config.toml
n_head = 12
activation = "swiglu"
tie_embeddings = false
decay_fraction = 0.81
decay_shape = "sqrt"
final_lr_fraction = 0.0
doc_mask = true
dataset = "wikipedia_en"
MLP neurons of a small language model. Each row is named by its layer, matrix (gate and up: input weights) and neuron, and shows model dimensions 64-319. Each number is 128 + 24 x the weight over its row's rms, rounded and kept within 0 to 255. Numbers have three digits each. A neuron's up and down rows have the sign that makes its largest values positive.
Before each neuron's rows, "fires after" lists the tokens most often just before its 100 highest values on Wikipedia text that the model never trained on. A number after a token or word is its count.

fires after: " " 34, "1" 26, "9" 7, " ISBN" 7, "N" 7, "0" 5
L6.gate818:098124118129128095093105124127123119175126146087170111150145084144134118091101161135133181125145153131156132130114142100137085087118138124084125130193120114119153165141153156091150147102117168098148124085163147119169124089102138118134093154110146145124158104121140136133131125154161160096098121126126090128096109105145083129118124144123162107128136098151162175165120132089126096155146129176109134142158146125130086150130094117122151151090099124141128139097080108135088145117167132103142150132126174130088132100145161134128108134094168145123154122119141104128128131095160096152119128174130140153089118158155151121129122144109101119141146148142145115126103092153125148143137088131178139148123107158118135111147130097138133120131096110071142097078105154142093155147136089
L6.up818:076126094145157145079126129137136132123108121081140168094112157145158149091161134108157154173116112123133151115134097129109141106089129144125121080119072142118116159138137093111135124089121137147100120121184132073114122155133113139066103080124126115115136106128147137132130127125119141113134113150093084109116150117123145121162112101149130113082100145145127156144118156132138122147165137142073131120156134168151108140100102108130120120122157147140138157147130131133092128127148116142110169112074136131119111144145082138138143124096117127116131164136086133126145138164125163115089159100146146122108127117132159102134149082101137117113130157101166146097134096129112087155159147113119082098142148137094139108133110149144137158103177111119088166158111082139178129112099131

fires after: "\n" 54, " (" 15, "==" 8, " \"" 7, "===" 6
L2.gate169:165119151085122131134125131119146152120085148123145069121096067147116126113114118120115146154090132143150113074101125082147123153117103154105180117099119109101120084125133104139116135155150146114112146122135095173108108156128158139124125136148120140121155148168139149112118152123122115134121129135113122095128147073149114108140098120162103138110116114143138108112204126137118164148125146138108140134136156152080136139134151144133104148145083116092141148120140104088106147130147091187167122139114142177113160128095128139172139132106140122122140144105098136095131126119129125142086176125140161117093135112148158121141093155146127133161111108113163141134117125109103121124088124162121153115157138151139120165090147066134137110187170134133142137153078145132100141115117139
L2.up169:085147120111121153144118135119178146142135091133145155134111103112134138116128107124101109162107109107121144147164115130166108118114106128131132122117122164107123138110126168140157107143117133137108106160101148126142100126164166103100127140160166103135162151109086113107123113112138144122069133168057094125161103067136109165130131118150099148123100131185101148124166105096111132169144103109076096129141099112157131141143150146131107139167123122135189101173122103106117162123179121087145136133143094132124117120105135135109102145104125178128110104107137128157131157149146167138102133126101169137125116141146145160132106127138097137120119162116170124124184106141131122099134097128116155109161109139136126144131082098089139077118143139115102156111077139135112163097134134

fires after: "0" 57, "," 5, "-" 4
L8.gate786:181083120092125109113119167170129123107138151123122114145123108124098110108147137156114150116125083158129095115148074091161116100115124115120101127100137132132137148155156158104110106183118173140099122112152115133158062099145144087156128128147150124120134146124125162115150135155146155122128063095164129158139124152148132137110112100110096131159140127145158121087106162162173108166142120117091147109116141161089159113142104183119112107135154160126150171120142153128136131117128069145089153152117165116136136173124101130125131155113162105114082118125123145092103123078096136146139121160131104116080125162139176174139140117100141115155123128171129129079114131115134176130135137086188117147133089122083132121127170121108100187101137113099093136138164133128110140161113112
L8.up786:102102116125151129157161122112110123129138132133148161169147112123153116128107093141130112129126072135085174132140142125169119148083099134114136132139117137169151125129116172118100131168127119083126091112087155086079093103134100125153105101084142094115132113115107088094119140140117132092146118142125136171147135097112130163079072139139133154103107117115163119071152106133148167109124103167147098165113136133111156090137098140076117109121121072112127143141117121165116152122115125130158150101146169120096104085102144143110093140167171100142146079108102115136115145152132131084121099095131152115123149100121154147140129104139147137119151130148107078153141130123123145129130110138139177152100116146102108121115102159141160165136164162107059155115140112134125131144156135

fires after: "9" 87, "0" 11
L2.gate189:146160181115130104122177149159112182125122146118140133143127130186108101130130129114122138098136144095126131116156074110166119132130147096094138151100166128126125178147145141131121203157124157080124161147106113139135108173155098143184132110131178149140162120144126109085159135149143108117163154128131177137176131084156101124148117155108151144160108091124099139152191150126121127117118141146138115109121143126137157153147145119139139122129161114098120075137168117143081159116147134133082136120124151076138143120089142107122135114164146072102142105117133148115153136131088122142149133093119133143123094154144145102123141144132102109123132127121089137122106104153132100111086104160138136134096161123129122121177110135135149141153110161104078104120104174135153095128120121
L2.up189:150186114100147143110139124150153108148065158126172100124148120086165136095156126153124132131130124090181088146149133055128101149104148130081157095111168164090119101171119084107112073142125150136110168149136164116085168153114105134130134113160136120142093127152102127104119115124121158126150155096149138139144112111116139125148130113120093147144129117121097137118152108138117142169170138163116143169177176163148134128137085116133133136128099098150135097178123164142105160132144147118097133131110167087152124165153111078114123099163130163111143127131116112103117129164163098170104110107146157127107167098147119096184179146122151132160113145083115168094128151105124133130106149127085128143112142106101132109134147148130119139139114164128134089094131179140146097168140092

fires after: "0" 30, "1" 18, "2" 13, "7" 9, "3" 8, "5" 5
L6.gate200:129104164147151110156109160151128096150127130103128150111108160141071167105128135150124124148162113153123180103107093128173111117146142144121117133091140094098144157134126143135127133134117161172176088160169132082122164137110117151141127090117133143155109136143077102127131135128099157106177095118116122158114151138107138132107099084148165132142143129126125116139162114165140120155128107124134131128131132148147102147156121136131122113142145172124120135126102145094108143106082162165135102147152133156132058117181106100162106102149146095135156123035119147142163117092135107132137139109144138139129100111136116109153151150121149129172095124091159115142107141137072113124098130141111110108131136115146114133105136096136139148126097106129077085115161123174116137143151142
L6.up200:162136190119145130127139152107097149135126110141104114087141172124135108151148096122102123177119095195148090137103124077125094169163098142177156145131117115170090159133159124175160157146173128111123095118101161090129158146113120127110140130103144148172102103151163129145163129140120131152099116137119147130133115127107127086106118145141143101143138119184091127091135160148142133093153166109158126140128134095145082062127122112115105143069109103130139109133081154154120104124104155156134167123086116175156122123148112151154139124122133123122159106109067110097104139124158117107122127126129147169148131156107103122156120134125139129139082177134145104146146131078143123121136126111153095103140086118152180123109131105132126138126158126103111108158143122132112126133148092

fires after: "2" 38, "0" 24, "8" 10, "1" 5
L6.gate226:116129173123140108162154120137147132146105100097178154101154121189120069129088121127115118132125147124163104131111119090167107103071129090104086108121133117110110140193105167108145119179128142099129124115153153159107162114110134128124104122138123129097160104163199120097142126110145137117150107138094103123169135047155120119154110148139163107131142141152171114127134141111116119188141130126125139155101111133124111147112122122137180137120065134161129111123100127144130132127138149152161107164086147136183159158111110116122142153189142142132145116140142114123139114126117138127144115113140116159099151108132119108145135134121130139194162109136093152142118091073115126135108117144147145142158136143121114140145112101135144112123116157088154127131116118172106054129130138
L6.up226:165110116166138140116154113127102103135137152159121131105157141125123151146130137137099112129096158125068142117122120080105103122150132109131109147127115085119112101118120115163124135125129111121118138102130105097087139089164095145095118179129131137138155091121085077103095101129117130120182136148124127095103122151127126168129106126125131105128143120094132103157167130140134109124112151144113151166139174132098144142099148150132127154124177099076108100141151142132120140117151131127139152142113154129081125134147114113120141161152108159123056137130137128128162111135145074113098145100116177109150116136142116115115120166145097107107170143104125096117120105124199092118172174139132117172153116137131139112177143156105125099095118129153132115173148094159141125170132123

fires after: "\n" 34, " (" 27, " \"" 12, " [" 5, "-" 5, "==" 4
L2.gate845:134116116157169120109143143136140089149116163114190113125144111121171132178120126127089139114112102109217097099098108119156104156148119128125113163103117130112139122158146090136153123157108124135161127105142157150135163095162103198104131130084157126114130155099104145119087118134140131134118136130108117129132094108105132126084091068150139117139154111152151176124166112115111119142158125119153158139061139210105151122101116121122118138120083094137109101164122123091080136109124117154116121145112146125165128114128126132150148103139142156112129115114123146142144128110118122155161166094098135089124116167118130121165158151127083118169120129115159123134135101138118120095116066121161124110169109137074136124088153123151153156155137121076124130128090110139136144109150148
L2.up845:112102110121164125105117156140117102138131168122152121114103125101143125150136098154075119084135121102118127139131099153123141154140113169136139143132102142137133139164137115125101136159104141136098125107120161149123125124116100156133145127074129122133107123153110152157075166159149117107080181143156164112157123147097132136097101106139136150129099107146174141117148137106152132081183083155146172121091186120098115091158100105148061192143091108107133071121166163120111124153167140132105171159129123123140134111100081147155120166131128146148118114148124128106093137122156122142164175119104165115117139162150164096133129179161135117117150149091108086136108096149133124125129104133134092123156087119104141100137130105138130186160107145124128141107114094112109120066088127

fires after: "0" 24, "1" 14, " I" 8, "7" 7, "3" 7, "6" 5
L6.gate359:128147125104105134176116089142087130160140142131126132126143172086134140105121111149126137125117110110135170075140127123061153128114118102112140089131136136139128136099125143095128113143134128173130152170118129104125142136094127143136137139113116111095093157141124131056146156116121134143162063105145161132083130160121088127103131105113143107115119144150131124108179113177118122120107146135173151133121110122140118153126139089135154166081135096124077175128117108109141122143158141137135145125141171127135104133113106108131146133132103101129131169105096157147109143087160133111108113151098133142158136117093103096132146094082170102144116146111138111117162136109098151111134120092158112151126150137162095151101113132128076139125115092091104107118119095152118121084132118
L6.up359:134177141154094103161108153130106111116079106106132112113116128088169085120115145102151135140125123165132118112115165118149200126125139097095121117149115092145097147155148145132117115133128104118128158165088087157156157152108133110119159083106110123141165153161081115111138132135153137133188080138074112125142118148148097097084137140166132052131119127119105130184126113114130127176144178129067128173117110130124113154121118104141155119100125131145146124167136119145152098103134146132111163110115139129132137115122134137168132136139141142143150146156171110126135143162130118127149149151158134151133146107103114099079156160119179128128136187094161110145133139073167136118146090132127140125101151097146122129121120113135107111124091146124159108122165156140120102132134112

fires after: "3" 20, "5" 15, " " 11, "9" 8, "0" 8, "4" 7
L6.gate480:167087142141093101150131148131157112161148193120122143116121103115101148136126109143081116120102139090126124093091131116134153116120158128140118141136164119084140112128148107108117073100111121123137136134123136121133143142138117137102103108143165132113110150119121158079165131158131106132127156131118133118113118102115107106147114069100112101123130162132120189105145091091132119099103096078165166115097145165139140130143140136117157126155118147146153144123133122122147137129165125155144109159111182072140109103124095144115164096079121107126149135095141145103118101110157163084121137123117128130136087138101146133140138169165124146137162124154131107079111124084137108171144077083149149103152173139157119160097116082134109161140098077060100119125110137144133144149124121
L6.up480:150112123076106201056141137136165096142119104093160085160121121150170131144106129120125132183135118154115125101131121142145117105139119161070126135102136092095112099130111162112122136136127128118122055161166153148154090112134120155145136121135115114157191145117149165113134101109116064136127105142088121104117141164113114175103147153127165093165122137131172130149108152107137130128103156136124103097131085125105170094117128105138152151128128090111133173147108172103115136131142123151117100163102116084113123158082102108140122146117162141142163129095098152105115142117120112113111152141126131124134141141122142150146138142082134126146147115125147111141101109120151119168059121168098096128152128133128142116112097142124121139128135105111141179129110124125064109099104126

fires after: "2" 50, " and" 4
L8.gate946:156140139149128102136167130140173125142082166115119124134094199126088130130141119131125130127089076103104167106095063107120081129152117160129151143110107087147138113127111129090118100128133111162110124126097193100107106119147111167118075144105155136139114121159105162108124121027089164163129129146134134098102124145118128148115105115132124154130123123105154099132143134148139144120080137114160121126099099140168154119144160195097114130124140108112133142132100106113108138121146092123109101126132129077145100174119118164122121159141147124111128074105117154100150119095150132105133145095091139119137133153113141096130092110085135137119146127121174144080167067128083136150123132127178156143139122163129109148124142143136116101133131090142104123156134127151143107156109125
L8.up946:151115138165106101101127119158142126157140127080091117142135100138100100135088159123140118181133146161100139138133109110107114148133140155147136102094136112118120153145086146160111144131106131118128093151080104121115128158096161154155125105104169131138117129135115144121144160143138130101183123151163126113149127115181143134132120173095123090152151106126147111117111117155158143099138136109135122135144141152118065122152153094135110146120129113147153095115165181153164113136138155144068098120126163133135138154122153126159105129099093085124147126097162112122174146126095105080130126125121126124138148155117167146158127100098107086135156165150132098150143159099107135159199158127114116116114098108118129114104107169102115114131110107106082147093121099108101133116114132

fires after: " " 40, "1" 13, "2" 12, " on" 4
L6.gate806:140142146100129138120195130126176131193152133148115121121109137161131112140156137131083126161120123112152094153136140137117120098127112169153142154140104127123118102120167128155127118137113144112106139147120152129096140105145113132086121128100111126113090129105105174114139108098109119140121132132097122108073120151140135139118139133140087154104133164115082177182106150119122105106109145175124116106151165101116113136144141098091153177207094134138137124145118110133116125119127110163171144120142126048135155174119113094094100136146129172121083081124137158137113100157137093165122127116112129163134130115155095103103142117135138147159118102109093139126135084120102140130095121122157140210161203111136139156157140085130131157130095070156122110136097130131101108141115153
L6.up806:141112169119154149185126093110151091140154097150178150144095149125164123132163096113165151128154180161106122106120126117124106104154138133135125157148152136151110145138099136150114095150133117162064109138101138114159101139163151149120128114145141129141173137136136078113124116116129101096121103159140167148099130140155138098100133099167147157117128145158158139152123121130178118111199099150123134111084151190129138099110097090155142124121124151128126107130104140122123149104147121136098099098130110093161111102083110095100100145115159120108123159095147140111100128120150137169165139123123144135112057116097085101128119127151114118111126103111147168124092152057111108074152131122172088110108134173111133168142110126111126138133138110120128131131178121166149131178121126

fires after: "2" 60
L2.gate151:134125199156131096159112161102144162158117125112135114098090109142117167168137153112108122115091131107183120127115130125135129165128159148146101147107138126142105121138146113143143115102059161113077130135118120101141139152128163118128082163140137116144137147136129126128124159131117156148124102124153135125130109167152093115143140106089140147106153109108135162111187136155116145130128138128144160147136142110144184136114174137124088077113132093131120086140117143142065129142134165139076070139131165119115146128156135146122150172114182152140152166114086163087150100114170138132136104143110147094138103162122122120136088107139125131099145130090157090094110105166123073145127150141135138092117114126103161118106164111124100107113093119133090115150092136149110113110096130
L2.up151:156116143155087117151092118111135133128125165139096139172165127095120089155140112147129146138127098184099149142112103161145095147174159159139126189187126132089133167129117163119150153147159083111109123115099099154122148079098138150175145130136125102120140145122141119112143126147153147088129152100111108151127096174161122096141112158144096167145129132136170131139123127151126111132111093137110146147131189131154100096079152143155146121116165119136095148142158111123131142132118146114120106100131168119110137099112138058100123094131058128137123116116099102099108139151139092148125127094113084181158169160145130101122118136148087139142129111134090128138123126118124118104166136123168126113129131110144118107113108118163149112153100107094112166094174119116112116148154134

fires after: "|" 32, "2" 31, "-" 9, " Tour" 5, " Pop" 4, "\n" 4
L8.gate107:128131119110153129109164108103111152142138162142153110103113136126146126159151087123151110103111137097125100134127110104123132111163162134125137161140072135111095145115157118137147131137136143132130124111112113081120138185112079122087127139109116201123171145091158112118121100154089155109148130134137130145138072115142158140123103138096161136099146164153097124149121134120108132118104108151180138154144114167171139117160124102143088112131109122133145173117146166062148132131074098176114079149180172079146095103130158144098124150158130066130110163121107115145134092117095144122160141131121108129096170177149120146156100143130174125139138112111084156178092143112135145125078111144142112154110112156128115179121123102113094145086121178094117119118150158080154125095130097
L8.up107:169148160165171128139103131149126112132113146118114183136104173134099135117102089107154137116117157142111139117107151134107091148101169160111142146159121116118167099167142106133155144117152122148131148134165120098150122145138137100129161089151117140125105126135124141133148102137109093097111111142108141134118127098124124133140077116118155128130107127074185131141139131147121138126086067137133147142167099125101139162160143121098107118119107148117130114094143108112131152118138132160112097147157112144156098159174123104144137140098110116100106132139100095100117160134151112150126127087104159142152154093100156095166098109083177121105096132117122151096094120089093141144156168145117113151088132151160102110107075109117117096090153109151138119168100135142109139099146079

fires after: " " 54, "On" 11, "2" 8, " On" 4
L6.gate18:121152123144140117142162129108141108105156141109132170112112151113130119132112156105083157100081135126165142065123115112112132147167160108103133104121125128125108102123176149132114123174130134143111100113137110123058128102168129119112129107087151116134114126128106108156118157120124110142104111100086151129119107135116126120082123130111101125146120162155148111153140170137136113086127133129119168121149157093094143117161176124116047157135093121066149144102129093135111141131127136131142134115109131093109152116183102124135137159105140122109107111101147135086123158098133106153166144145122131121098113112139142108130131132127155169169090102129155134095092069097116126108126133119109104157117147108142117146112109116126128107113098089110147134128099156124178119109106140
L6.up18:128124149131178159185150140123137119097151176074115163152157122156110097160114161121127108127128104125161112138138150115080137165102126142139119104117101116121101148105134123140117175104141122151103157137108142098114138177121128124106157100130148162143131110169157100160138125118119138139149085179077137176151135133114148131119134129102127125130150143139104127156126139129102162130120139126106103146108145152096121133099083119142095117145165099107115116110113136208145139115128109125151150162143167128163129155081130126124100153158149165151110077171143140185126130106179144126179127126103156120138102114088079077125089140140095106118130119141127103115146146099071150091103137133162141153122120144098089098151145106107113121155158157094127124122120159149125132127150079

fires after: "0" 35, " St" 12, "\n" 9, "-" 6, "st" 4
L5.gate594:156133200141097130115119138173140102140100155141102147121161170142106141137118113134066128144109113108128113124119095117158145147112115113166083119103106128160128090139098152050170150150107145136084128112160114121096126100096170128139115130106105118181156121162087106099139125145164163125133168107119111142152138100146104109162155119120139145132111179149121123116164132151135157155111141126125107168125111131116067128098137127134115077134078097149127146145140102076133077133141160157107091117083133147117123116154129132106165111140075124113112152133081110104106101108144141156132113127105121112150133144115107107142134129143091115171124109181141133129146152040169095094087119104163117107118147133119126135107137109138111137111107107144122147163118119103134119084084130
L5.up594:123108124134124077130140158116170130145134143184171115147121114128146115136113112086140116121140152130127101138110092133131100092144146098106093151109101152145096105150146119110122166163100107118076081171145141150160155088079104117123097093135171148193115151159107135090172100104157109129122132126150113127137132129110106156163204150133148180109136130088118153174120133135106109111144137115086122117114141137162116143124100104145111152136164145077144116132121106100125127123139093172108059162165118155096156094094133155123136198117152127138124148135094120132152097139135138119161150109157103162146110106084096158118116143143111127129106136210140087141119135127158106113159115137137124128115111120155111122096118155118121143176124111144186133121151130126181099139106115

fires after: " on" 23, "On" 15, "o" 7, " On" 6, " h" 4
L5.gate383:129114151090111074133128136133098140145086145120186115136085111120165117140166168153138127133055109151120138130121153131099123171156138135142120146127111162150130100113141136122138101089128149093126119069126162108111150095137127131137102074092165108088103111148136129144115153131135159092138095094115107159116094110123136128125121131106132133100151152167130123143144163148108141115153101117119129158138110115162136138163148147117150137133113086123150159142094150118113171111146094124128134118095121107121153117131139132109163177134128114144103092143077149137151142121110094172126153117166127086147140096062163119138109146122153161142165112091141147103104101136167132098131148161130114104130163147107110080109161158110165128103138142120110114133070179088148114121119138
L5.up383:153131132130119113101139096076136088122174152106115140176106142127142142176132107167128116160141149112104113136098131138123177161169156095066094157117106113131121115103121104131098118133087147096140124127115171135144132112163132117113153107118134119090130099153135102141105130146140127139120139099123130116133124123118105087147122097113129105060152113149141125160154124140160132119141139140096161119114129130140122150132131120111146138125105115126130135083114107147142156139098120134119085100176084117143130116120113141135112124145140096169160126179117099127100109110160110124156105167152123112108104092094125081137103168124183166126135122103094165136105111160122086095172120133163163123118163125106106093121146128146107126129138102126165105131109109133128126127138132

fires after: "2" 74, "1" 8, "0" 4
L6.gate57:141149142106139144150111132146096146175125145135141166139110147126139124126134138121127171143160096146133158121090104136140130132107145121157174143113064153183123127158139103142166131128191131131124121124098150114109154150119159146110165078129153166099116158127114125142141104136130155063159146157110112092099111120152131164105119107115147102104156165099118134123105185167122108122127144138109102127117112115132128172112125114113118141131124115095155120103106091116098158139129103174090101134102127142094146106129151118132146111142144121127121121110066109138129145145144127149118158114095186131140128103100150086173120113150115126143087141115159165148151145113076130140143111144135132166135129131144142139064120112158134141157118145129106187114119156120154103136155128
L6.up57:107116109105130075133111136166130076110137091112109122159126141112153115100124119124098080170122125143148120123106111121166172130099171111079136126138117111111165141172148132111105157115126154128160142129131096156125117141133119159132162123145122131118166117085084157133128135128134140141138138134128113139146127145166116134102154081111120133110090095134111147113145109103101131121123106102087120100144106160172131129122118179105139119083118135171141144100118123138170135124137104105110123069158152151179156124121103116150085153146104107131118154090151118097116118128121135147141109131160159080134136165122146107107132128111097115122151163162112076115100147111116149128139099122115108092143107148145096120177117134118133137141090124129126113158134098113117102139139077

fires after: "\n" 30, " (" 16, "-" 13, " is" 5, "===" 5, "f" 4
L2.gate543:093131135128178114143118133100144176150117133151079087136098095151170159135131069110097138157147191143162109136117129117188121137099154159146097129129116098125181121130147106127115107119129143149111102109134130121150129120135137154176126107090093113162141160133105163135145102101142131137152107142088117130175136123134134108117147130116141096148142179125162135139148118106107116146107076148136160131118097157159189096131129113163140126144152141112135117138132128123112140117092111181072144094138128147118154162129152128126117121126181088134146133104052161119141062139145115134154152102101146116145101151124157132137139151175156081155088124095147125134117129123149127143110125139135136100102107160122135137145160133126105132138115130141089150107120120129180140099126162
L2.up543:110078186150152136125092118144141169155108132126123126156149144124159139126187159151099131143117155124142106120128133127103136154106137118180135117140122122119127106123111103164119115111114142132162175135170126151086097129172106145112109123116112101132133111122162100132125115172114091129085146155078132094127149099150102137129139157123090106103138133092137111134156127156115138107131071098115152121143130130100141133143149109125096108099113161124152112140121123167138163115154114144131141090122104143113136155116099117134147119118140137156110141128089138145102119155165125169136140139146155092113172124131130143153112157114129142115125149147163113169163121113181136153098140107112169114120123178111161151090094141108103130134120137122120158087142121172123099138114139

fires after: "9" 46, "0" 8, " the" 7, " J" 6
L5.gate941:121123167108084119136166109151123132158126114133128108139133125114098108114139177133092146109127105135162129120135107107132127125134143128145136116139134117101124123102117158113139110172138139143074147139137087119096110089155123139133080134111090149120121184138145167142118132147147133112124091119150140117122144135173092107137123109127127068097123178132137112086117126092119139144107141153163122152128089125150127098106152138121115135113101145157103174167144147086103141151137097142156093167115135094168133110099096109127124105158119126112135122119115151126125109118152136140141112132097123093121087170099152148145155165084091103180100106145154126095163128071132163145101098173144099144101116207113120164117123118155126107138113161088091095102105129116142117129158085
L5.up941:131062146090154104119134103111102153139107109134086135107111103128147122128100121109115123140100167109083107158131154134146133078153109108111148130128109064098124121151086129083150129085137112127142095120100135080129148134152098109131120145129120111117117121181146169106114153118121090117139066127124105160128120096142174162201093134118122094126109092100191110100115113156154157121135103166155131091139161099124155112126105142109171138127127177117124171150132065121120115062135101146130114142102130114116155157131130134114118141146137098151149113118101142144114128095124136112144108123120103126133145101085126133124089136144134114098158111136090143158144143119122146169146125130109169149145148116140140127160132123108099122130130149163095157154160142179106100109122119

fires after: " " 69, "\n" 21
L6.gate509:143117158127091148129094137178116115106128159150187132137138104095078139109172148124099122110112140169153127098136127121175086154121144140105124104151119105127161146095122127086156128155131164154109121100137089141143103163088149132137112150108134125156131137122122133139133101160130153103140125125133141110126119099136087129136118106124128105122156119151144127103117150075099097181168157164098142136094108161120108130109119112095109171187121101107123145133097153109124126124131133128102089103151140133116151152103122080154154134108147138118079141082112112132152139069091092186126134126132154076093117177088170141136102142110139101154114130133150134074158157141118137112102132110138114134135123108085109127131125110135111137142130122153158172101115115143090124122132084
L6.up509:135145138131102144137153169132156109133113130105141119142073103111127144103122131094122108154129113111136122129152101088115124103118135097096143130165111146110120086189106108133112096123132135142110114099156127127137124115139136130099147125103121090138173106105142180155155101099140111089104132114177153083106158155111073153074160128147142118158136150182140127098123109091102116100146154125122134127129132123148139112135122120126121138118162134123087128133125157131148109094150115140177122115093133136105155132175137136168140169101121139187111118097153121110152136129143163150106148112120105118125154127137122135092102101105159144159124133110130165134180142133078125117129149128135089098137115152087129135134145149097173172127141115114144089094080096141166126076162122

fires after: "2" 58, " " 5
L5.gate590:127130134166108118131136110113121090096124167146153133131106118136120131102134099100149133134125116108154105120134149105127102128155106198141137131113095128144123084093101193100134151118158151138127094098149122177116152069120142134127126144145129155135159164099110110085126130100147151145147176104157129105125132140165175118069101139106180133120154143113117129149113156107129128136124130063123125121152153167142101136124121100135103130104186133099120094108137098112133152103135141164134050145113130115143109117134139113113151099145159131139095144128125139086121105163121130162110122147148142128115110137087078125109090127090148111113130137178150096101155106120121122130110111127121162138116156104142137124124100147149143179144150052136179160142159127132141133130125128
L5.up590:147134129123177102115173145121169143120129170154129173125145122127098113134128114109130157121149134120129112110155151109170172171077124151127138110087112131098130131128119123152138132092158106147143094129168107121107147142138132142109133090118169125129097157156111151174108133161119115132138115155137157176139067153096148056118101128107118121168128164136118124125125123126132139126126124138135163100163133116139155136131111144140185157135162114158136126163131168152140143155129131147099116129089176133110134120127095074137130096114103123104115138110119113106165160100099170113140052120126087122101078151122138169150101144136122129156132112128095089136096128121147148097094117121161116125124105147120161130107096108110140088123123157095110164131133137103147086138123116

fires after: "0" 17, "1" 14, "2" 13, "9" 12, "8" 11, "7" 7
L6.gate105:135148131093137082133173136119151140142117144171148138139098132124125119135153145060105137154161132092149106138108134093145178116129140074105112122120120152128152149096156108141123141150167124114143131104149142127119118131145117171165111135112113136133135200134137134157154122141134136124157087135117148108102140125158149133110112117151180132122111131147149160095111107077108117140085155119154145085152144151158110138084157114136173152134132148105112172126130137065092136116114105141158082121143138124135104115114083098161138143119171127115091139147105130085128094111109170158158137090132087100125127140135134136130157119106120122135084133170136108139122154157144096129099107154131168094155113163110108094129104115151096144168154112106121141132136121134171126115141125
L6.up105:149108128129123140102113108126104164140118087162129055145127106174158101127179118106099112113135133167188126147136169126110120101146145132168130086159159121115131124104143121137137134148137129142117128170094114120086140121126161171160156149122145139103084150167142114109160150121118162168103131158143147132149084121143081152140154153160124125107124171091121057100127160156114130104118133093137159088154144096136081141089125121155077110121087149108142136113123125134143146116128114149116137132122143115128121118125114120138139123153117160151137106150160112115102142146150131142169145139109133129164141106160100119109126054122126141131086185134137093159187115116101144150108093114112143121124116141102177118118146145133124113090104170149151101139152122136097138080146119

fires after: "1" 27, "9" 16, "." 16, "0" 6, "\n" 5
L5.gate811:136157143126122091131145120145165079139156143099116132174117119151099097183174158093096124120125133130106147096139119074124102137094113124105096159130149097111149100131141144107093104120149144137094139138112154121128081155140103105143057132094122146126151141136148120144119124123092094127102126165100116126081114119143114125130150133137137157128155095106092095139136103127127137112093123148126129135133129117114132130173143112107109115145101111135118172097105134187142109090199120140158139112158168093143162103113116151158153176111115125175172106110125147102107167136137161128127146117124121133147130117109121125166129148131131099146086071089138126077111125135096133144129118169113155129131139139105166113147091102158145180111130163127111127194125171140103111084143106
L5.up811:131153122154142096103131111150125154146121116132081127098115088143114143078146148130083158122133111148091137169086135116125118089165169142092141117144123132093145114116164116101118129150165105140119122128139165180158099123140128151134121115127171125120142136146133124105061109130124121139101110145121097145092161109119174140123172159108146162155118138124130106155148100137115150110157125144115128111108109080146131177115147107114117170147120143153135146119133074129169067119123141147156153122120120101100123122110085112101087076149111153103124106152140130156127141134156115105100130149125129122072117150101102134130154119083121151134113122145129149127133186111115157122179202121124124195128128111111159154135149152124090091123172142134130105143126123132076079126194146

fires after: "2" 75
L8.gate663:137149132150100151140114128132072137125081114116110106171158142138119108160155136109152098175102101097153122133132106128149138154074147130102143102126132081141127195157106072101122120136116186148151145145114151123140172138120163134143122145147142129161179106126160154138135135146117149176203131124138106155097103099116063120149094093101126097128140183123160108149142166120126126174104151134221167090084139126127186139087135122134116161119154089182158109146154156126104127122142099132124128143123129118137093114112102126096163083147132113136140105081133125106165130125127136115136142099096128118124125149116106118095119141102163112146113105152112131100130148125118108148089097149152118121147170113134124154122118127131110130175139143106114115157128088152138064113140152
L8.up663:159083153113123143138125143142135141157099091092075129125144155134124130143103158159125101112129107107144081115120165132118134110102146156153135113114153122149131155131155087130122145112128136105088130095069151123125134145099138092063118152157144120097153106172126124100134118108151126145115142136130122157144112104133103170166134111091157123185119122121178090105087115148118155114127155158143122140156119140120109146155099152157116124095120102130119081177136129124130114152123126157120086139130132126129136111105085155187166135149127111180157104092139124099134099086151127082082131135104123153087130118102120149136107077111114129154098109152156115131096125109145128168117173123125132176115148137121169145080149145148117078163126092143125150124113138125175104138124070

fires after: "0" 65, "9" 30
L2.gate870:185144149108110113149116130099152125097100149141117116146123122115126118142116125127133133066120140107200129134139149098153142185134127048106103106143123129151131112137113172136159140165111152165092121148152154128128147093122121136185069184138136124118114133109097106112136112167177109124147104140170148108131135088115118118156133131152109135139086163129108109131110150158127141113124152128142114091051077169152141188141101153146107128115122130106127119112158102116104175119125137150148106141094138118140168110112110133139122148130137102158102134091127122141132138098151104113107147127130149146154135126138180105124116125114090138175147091142105135128058183171136137125134116143165106156140103154113131145121127122135117101151128155128079134158096132150175127148119135
L2.up870:118133123131167136090093134146151124129127157117188129129176155085129154151127097142114105145093148124114103120133101096131065115155102115103119155101109129134162141102133168096150171137156121081133138158110132129154135136103139126130109148124113125115090114137135110086129109149107152157117138115121112145090136130127130163092154142116119090107101142177120136145158117173144165063139127120118118131142165138163158140106123166110095154155168113065112103132120091095101079144119102112127156099118142102093132120150112130151109080136092140107112118139078115111125145174147097139116123118145153124161118125112124160153063137137157119128124160155133126124105161112090091086167106118080143138118132155086113135085145100121130151126165147133091112125141090091123106152136155